From a checkpoint of a small transformer trained on Wikipedia.
Size: width 224, MLP 576 SwiGLU.
MLP neurons of a small language model. Each row is named by its layer, matrix (gate and up: input weights) and neuron, and shows model dimensions 0-127. Each number is 128 + 32 x the weight over its row's rms, rounded and kept within 0 to 255. A neuron's up and down rows have the sign that makes its largest values positive.
After each neuron's rows, "fires in" lists the words (lower case) most often at its 100 highest values on Wikipedia text that the model never trained on. A number after a token or word is its count.

L9.gate398 [190  80 107 132 111 155 117 117 159  91  96 142  95 108 142 137  57 137 152  90  97 123 140 127 145 176 130 115 124 187  81 172 141 131 113 131  73 101  91  91  66  88 163 140 130 123 131  79 153 138 136  91  81  97 153 132 139 138  96 179 152 118 113  44 142 120  75 163 178  82 140 133 157 106 116 159 132 181  54  94 110 149 119 106 135 115 133 123 152 129 113 147 100 128  71 157 156 137 163  77 113 166 129  99 137 134 175 121 135  96 133 164 141 111 168 118 177 105 138 158 129 120 132 113 138  84 157 141]
L9.up398 [181 140 102  85  98 167 124 148 148 129 133 130 145 126  97 176 103 122 170 127  90 168 115 138 177  79 109 166 127 104 134 139 138  95 123  60 166  98 159 169 114 172  79 150 132 145 114  76 219 167 167  63  86 123 120 138 143 131 125 102 152 146 169  98  90  94  94 143 141 112  87 122 139 111  77  84 110 163 129 108 120 133 179 138 137  97 165 116 185 110  95 173 128 124  94  34 110 153  97 132 167 104 146 120  98 164 151 171  75 154 139 131 117 171 160 178 133 107 161 131 122  79 132 113  95 134  95 130]
fires in: "at" 57, "attila" 6, "as" 6, "attempted" 4

L8.gate163 [ 69 135 133  87 153 148 111  87 151 164 119 142  91 166 141 102  78 158 158 139 126 108 118 116  85 117  76 170 170  94  76 138 127 145 115 113 119 143 147 157 120 159 145 104 154 135  85 101 143  68 150 110 194 138  92 126 124 180 101  73 148 169  74  98 108  76 112 154 122 147 110 152 154  72 135 200 131 104 180  96 140 130 166 152 160 133 166 146 115  84 120  99 117 117 133 152 145 179 125  91 170 147 150  71 120 175 170 149 139 151  87 130 135 187  80 172 161 127  99  98 116  97  99 165 158 121 156  60]
L8.up163 [111 162 167 167 134  71  82  96  84 133 157 126  96 110 112 140 121 161 100 151 130 154  97 145 147 129 118  93 128  97 169 130 206 129 111 105 150 165 150 136 161 142 160  63 148 120 117  90 138 153 106 134 135 136  99  84 161 142 155 112 137 134  81  67 174 118 143 133 133 156 131 191  76 101 131  67  63 193 113 171 159 127 135 116 156 145  93 148 172 154  73  94 136 110 163 120  42 141 177  66 115  84 163 119  93 173  90 174 127  68 131 167 123 111 133 135  89 128 149 146 137 141 102 144 171  55 158  80]
fires in: "most" 15, "had" 13, "as" 11, "though" 6, "have" 6

L9.gate65 [159 145 116 107 148 139 149 109 150 141 102 196 154 150 137 125  99 117  90 127 124 115 112 147 127  96 173  90 142 119 180 162 158 136  70 191 123 153 182 126 141  27 154 133  68  86 120 117 108 147 180 138 111  61 138  97 125 211 143 168 161 129 130 100  93 132 114 117 141  93 128 126 138 121 168 147  91 119 101 117 127 113 158  78 123 112 154 190 171  89 101 116 183  95 114 157 110 137 156 114  78 110 177  75 121 180 199 101 208 131 164 117 139 174  86 124 136  83 113 133 134 115 165 160 127 119 128 108]
L9.up65 [151  76 191 112 112 170 170  65  81 108 121 123 124 103 144 159 144 122 160 122 164 150 186  93  46 174 108 126 147 106 121 160 152 170  98 133 132 107 144 134 139 134 154 196  70  92 131 122 148 147 114 176 110 139  44 100  68  96 154 142 160 106 101  98 114 200 185 122 137 151 109 177 103 110 167 126 126 162 145 145  88 153 104 126 141 149 123 192 153 140  84 144 147 105  58 109  91 163  69 129 132  79 123 132 219 140 126 147 136 140 127 116 160 105 113 140  93 119 121  66 128 127 107  69 172 100 107 139]
fires in: "this" 31, "kendall" 12, "second" 5, "first" 5

L6.gate180 [147 121 112  54  94 136 143 166 169  45 143 180 114 133 165 161  90 152 130  73 110 161 168  75  85 154 158 180 152 169 104 122 138 139 103  73 111  91  90 103 165 126 132 111 133  98  80 159 124 135 132 131  98  91 177 180 130 172  71 136 210  72 121  93  93 107 112 180  90 106 146 126 183 141 156 117 161 135 110 169  99 153 117 169 102 112 113 123 120  78  80 135 126 114  77 122 173  89 142  67 107 133  73  86 128 169 141 135 112 153 125 143 124 116 114  86 155 178  82 138 127  86 101  58  98 143 132  92]
L6.up180 [141 153  45  74 102 165 155 171 175 103 103 167 107 123 160 145  97 133 132  84  93 142 109 129 111 170 188 121 101 179  82 107  87 145  87  62 109 114 128  98 106 150 150 145 127 128 107 140 116 166 137 153  71 134 145 140 101  93 169  99 149 105  74  94 118 123  96 161 165 119 139 117 138 127 134 138 155 140 115 139 100 158 102 171 113  96  89 174  95  81  79 101 122 112 137 139 113 146 197  94 157 104 119 100 175 148 195 159 118 163 113 177  64 124 187 133 122 119 119 116 140 103  92  80 106 151 120 105]
fires in: "at" 56, "from" 9, "attila" 7, "atlas" 4, "the" 4

L8.gate37 [ 82  69 132 198 153 188 123 131 173 118 106 148  87 142 131 153 118 174 151 102 135 160 160  53 113 119 133  73 118 110  76 113 120  90 164 129 142 107 137 156 145 123 136 134  71 104  99 164 162 140 176 117 143 150 134 129 150 175 104 134 162 152  89 147 132  68 134  98 115  97 161 128  91 158 119 127 100 127 157 120 131 149  74 160  80 126 147 130 141 155 126 105 172 106 141 156 150 103 185 124 149  82 107 126 126 149 165  52  95  85 122 114 175  94  97  84 163  64 123  89 120 105  73  79  77  96 188 121]
L8.up37 [140 144 135 148  79 180 144 109 128  91 146 143 128 187  94  75 113 106 156 106 109  87  90 223 154  77  34 145 114 116 138 119 113 105 160 179 115 108 159 128 137 126 197  84 144 165 152 120 121 124 159 214  73  71 104 123  88 133 156 147 151 157 135  82 109 141 137 124 189 172 143 130 165 126 181 120 125  66 128 168 100 142  85 143 180 134 108 106 127 152 101 187 144 128 167 110 111 175 199  39 150  95 124 159 169 109 106  97 149 150 151 108 111 164  83 116 187 154 154  97 129 128 154 152  61 109 154 116]
fires in: "his" 21, "the" 11, "london" 10, "her" 7, "their" 6, "introduced" 5

L4.gate476 [162 152 116  73  84 135 134 200 116 103 108 116 164 127 118 116 110 156  97 124  88 109 146 212  83  80  71 130  87 122  76 127 171  49 142 118 151 107 136 150 134 159 109  65 122  71  82 145 112 120 117 141 103 195  97 106 122 102  75 158 133 106 138 137 135 179 161  93 125 113 143 185 121 107 146  94  75 153 151 161 131 152 168  66  96 112 126 135 154 128 143 124 154 123 166 113 121  92 128 169 154 138 129  96  80 163 130 101 114 104 125 126 169 141  80 142 120  85  92 105 119 193 127 157 141 150  89  79]
L4.up476 [134  83 136 114 131 121 232 163 123 122 129 168 210 115 209 107  83 139 105 142 112 115 126 131  85 105  90 144 118 107  82 171 117 109 127 134  81 170  99 124 101 176 128  97 135 152 110 170  97 160 138 141  84 104  90 144 123 109  75 128 129 124 117 195 174 136  94 138 106 198 111 137 151 175 142  60 118 142 127 170 156 106 175 154 104  60  53 160 139 110 151 162 139 172 132 166 173 144 101 100  92 114 104 107 150 109 112 130  99 128 111  85 159 132 125 148 151 113 122 158 108 197 119 176 148 108  98 152]
fires in: "1" 24, "16" 11, "a" 8, "chicago" 6, "15" 5, "2" 5

L9.gate193 [ 87 189 142 196 100 168 102 100 169  81  95 108  77 147  48 133 104 114 126 120 136 172  77  74 161 132 127 120 192 124 134 122 163 141  78 196 124 101  77 128 149 163  79  97 107 148 111 139  80 191 135 136  76 135 171 217 136 184  96 119 158 124 151 120 206  89 114 131 107  96 138 153 118 155 108 127 122 164 110 112 170 154  95  92 123  61 161 154 149  56 149 117 132  90 169 112 197 103  88 111 147  67 139 108 136 141 124  48 108 133 134 157 125 113 153 160 108 101 119 121 127 110 118 139 131 169 144 105]
L9.up193 [ 41 172  71  77 120 133 131 120 123 168 165 112 176 142 159 171  64 137 114 149 146 179 187 105  86  95 127 146 148  75 169 108  82  88 139 167 125  66 128 151 161 188  48 166 135 155 169 111 223 168  37 103 127 103 132  84 123 150 171 103 188 139 140 144  93 145 136 145  87 125 101 175 128  81 106  81 122  96  88 157 126  74 100 144 104 111 153 133 144 161 136 148 133 121 151  89 153 145 124  83 100 167 164 176 150 112 121 142 104 135 141  97 107  86 164 129  76 114 104 190 144 142 129 162  64 141 148 135]
fires in: "a" 17, "this" 15, "water" 9, "how" 5, "that" 5

L2.gate78 [ 92  95 136 107 153 127 147  89 153 169 123 185 112 166 118  74 109 149 141 159 148 150 145  86 157  88 112 104  75 109 145 157 163 121 102 131 203 130 150 158 131 141 116 154 123  73 120 133 169 182 125 188 178 108 134 104 123 139 111 120 159 104  71 102 160 173 135 172 115  89 100 162  63  79 119  76  91 139  88 117 110 166  84 116 159 158  69 112 141 117  80  89 179 112 179 150 124  78 172 129  81 113  95 102 135 132 159 148 131 153 127 133 175 153  62 171  72 122 141 141 186 183  97 134 132 110 180  94]
L2.up78 [104  88  84 122 143 152 126  50 160 164 114 171 198 119 167  78 115 144 115  45 122 122  98 150 139  55  71 146  74  99 147 171 135  91 121 103 143 167 178 158 138 142 106 127 170 128 130  71 137 104 130 115 215  71 126 114 174 111 104 123 123 131 140 165 143 140  72 108  75 151  96 162 107 128 107 113  96 116  51 141 142 138  82  84 156 229  86 170 163 141 102  92 154  72 178 107 119  96 135 123 138 107 125  83 127 143 130 125 123 126 176 123 136 142  96 118  53 193 140 128 223 162  81 133 104 126 121 128]
fires in: "had" 59, "has" 25, "have" 9, "having" 7

L4.gate99 [ 77 118 129 124 111 132 141 100 139 116  97 123 134 134 132  73 169  78 129 166  57 151  97 132  71 145 129 122 147 118 136 110 163 118 141 134 110 135 133 126 126 130 168 139 138 105 117 123 153 104 190 169 108 108  51 126 205 171  76 169 149  65 122 138 120 123 146 135 129 113  88 152 114 204 145 128 128 142 147 157 115 191 113 128 161 115 149 141 130 120 104 150  89 141 130 158 114 116 102 137 140 193  70 130 175 125 177 133 124 157 178 115 133 129 105  78 134 133 183 109 154 174 143  52 138 110 187 119]
L4.up99 [ 54 131 141 152 107 154 120  99 132 102 123  94 126 112 126  72 143  90 163 127  99 113  94  73  66 135 113  75 135 124 147 157 160 136 106  96 167 141  94 151 140 152 186 131 140 122 136 130 176 152 132 175 116  51  29 123 127 115  73 175 175 100 148 131 130 104 127 106 133 128 108 157 104 144 150 178 129 141 148 147 146 145 119 122 171 117 138 116 109 157  68 144 151 164 125 141  53 102 126 129 135 163 129 141 168 105 138 144 144 169 152 114 122 124 132  95 124 116 187  80 145 166 121  86 127 136 153 136]
fires in: "his" 40, "their" 35, "her" 13, "whose" 4

L9.gate427 [104 127 105 148 129 136 130 112 131  57  94 130 142 109 133 135 136 118 129 100 175 161 128  74 192  94  86 116 101 120 148 164 104 145 109 140 152 138 112  86 101  68  71  63 104 103 109 156  84 191 137 122 128 113  87 119 152 137 124 181 138  76 114 106  97 187 119 190 133 139  92 114  77  68 121  88 154 127 140 128 105 108  45 132 140 127  99  88 118  78  76  93  55 131 145 139 137 130 146 143  45 123 182 136 128 168  95 120 123  78 171 174 124 172 115  82 177 161 118  96  81 152  97 115 138 166  90  98]
L9.up427 [ 99 125 163  52 184  99 142 125 167  85 128 104 147 165 207 120  66 134 183 147 114 148 189 131  84 160 156  77 134 138 159  91 138 147  95 134 129 146 155 127 127 147 148  32 120 114 167 145 140 131 132  59  99 151 121 171 150 155  81 149 121 117 135 147  96 139  97 132  70 148 155 209 126 134  62 105 151 188 111 115 100 125 155  79 105 131 113 140 167 122 155 120 126 101 186 102 180 116 139 105 127 140 144 133 169 116 201 151  68 142 169  94 116  87  87 123 130  85 121 153 173 128 102 155 107 139  83 177]
fires in: "of" 33, "in" 24, "average" 9, "innings" 4, "away" 4, "candidate" 4

L4.gate297 [143 130 139 181 133 145 141 147 120  70 175 140  82 106 116 173 153 130 153 142 120 167  94 207 122 115 116 106 114 108 101 124 143  58 110  94 163 161 161 147  96 120  81 165 121 108 175 132 112  77 137 118 167 105 170 132 120 146 141 121 165  91 147 180  71  99 150 107 162 158  87 154  80 162 124  66 185  77 184  95 166 161 171 154 119 110 116 139 111  93 159 145 106 194 163 138 134  68 160  99  87 141  48  79 136 109  91  89 126 116 143 126 171 161  88 119 151 135  96 135 147 153 168 118  66  77 130 131]
L4.up297 [151 122  80 123  97 137 110 134  84 133 104 126  74 131 147 142  97 160  81 101  87 145 122  71 143  92  86 134 134 155 120 119 151 129 156 141  92 166 136  79 132 110 153  81 126 163  91 124 112 121 117  91 166  88 107 114 175 186  92 160 100 152 147 132 114 116 180 147 154 182  68 138 129 174 121  99  81 132  96 106  83 134 139 163 107 117 132  99 189 152 103 133  86  84  72 172 188 184 217 159 164 122 142  91 164 130 109 107  55 121 105 141 113 127 164 135 135  98 104  71 148 122  66 196 112 162 130 123]
fires in: "1" 24, "2" 20, "0" 14, "career" 4, "can" 4, "out" 4

L9.gate176 [111 139 156 119 122 122 128  94 155 152 148  87 116  90  76 100 168 151 176 121 149 130 134  73 182 152 104 144 131  82 131 125 137 136 136  86 160  65 117  91 124  90 116 114  92 117 133 138 143 148  30 124 113 101 140 102 102 142 135 162 142 151 110  72 116  81  98 151 111 133 126 150 166 157  79 138 124 138 130 143 115 211  93  80 172 127  66 135 155 173 112 182 108 162 151 105 217  98 135 124 109 112 131 105 135 145  99 175 143 115 160 176 118  76  98 142 166 119 116 152 153 160 115  95  61 167 144 159]
L9.up176 [117 160 116 147 105 130 107  90 147 159 128 169 119 214 155 136 145 129 144 104 147  81 131  61 133 178  93  75 131  90 137 121 135 101 150 133 226  50  92 114 158  85  96  78 114 105 135 146 183 111  63  69  46 126 128 135  78 154 110 145 152 137 156 132 122 116 186 124  91 110 111  98 189 138 141  94 135 126 137 115 146 170 125 133 114 148 149 106  83 135 117  74 135 130 158 125 168 124 165 105 118 110 203 130 132  52 131 153 170 135 116 125 136  80 135 111 163 131 167 101 141 155 101 122 148 140  88 153]
fires in: "the" 42, "a" 13, "t" 6, "in" 5, "of" 5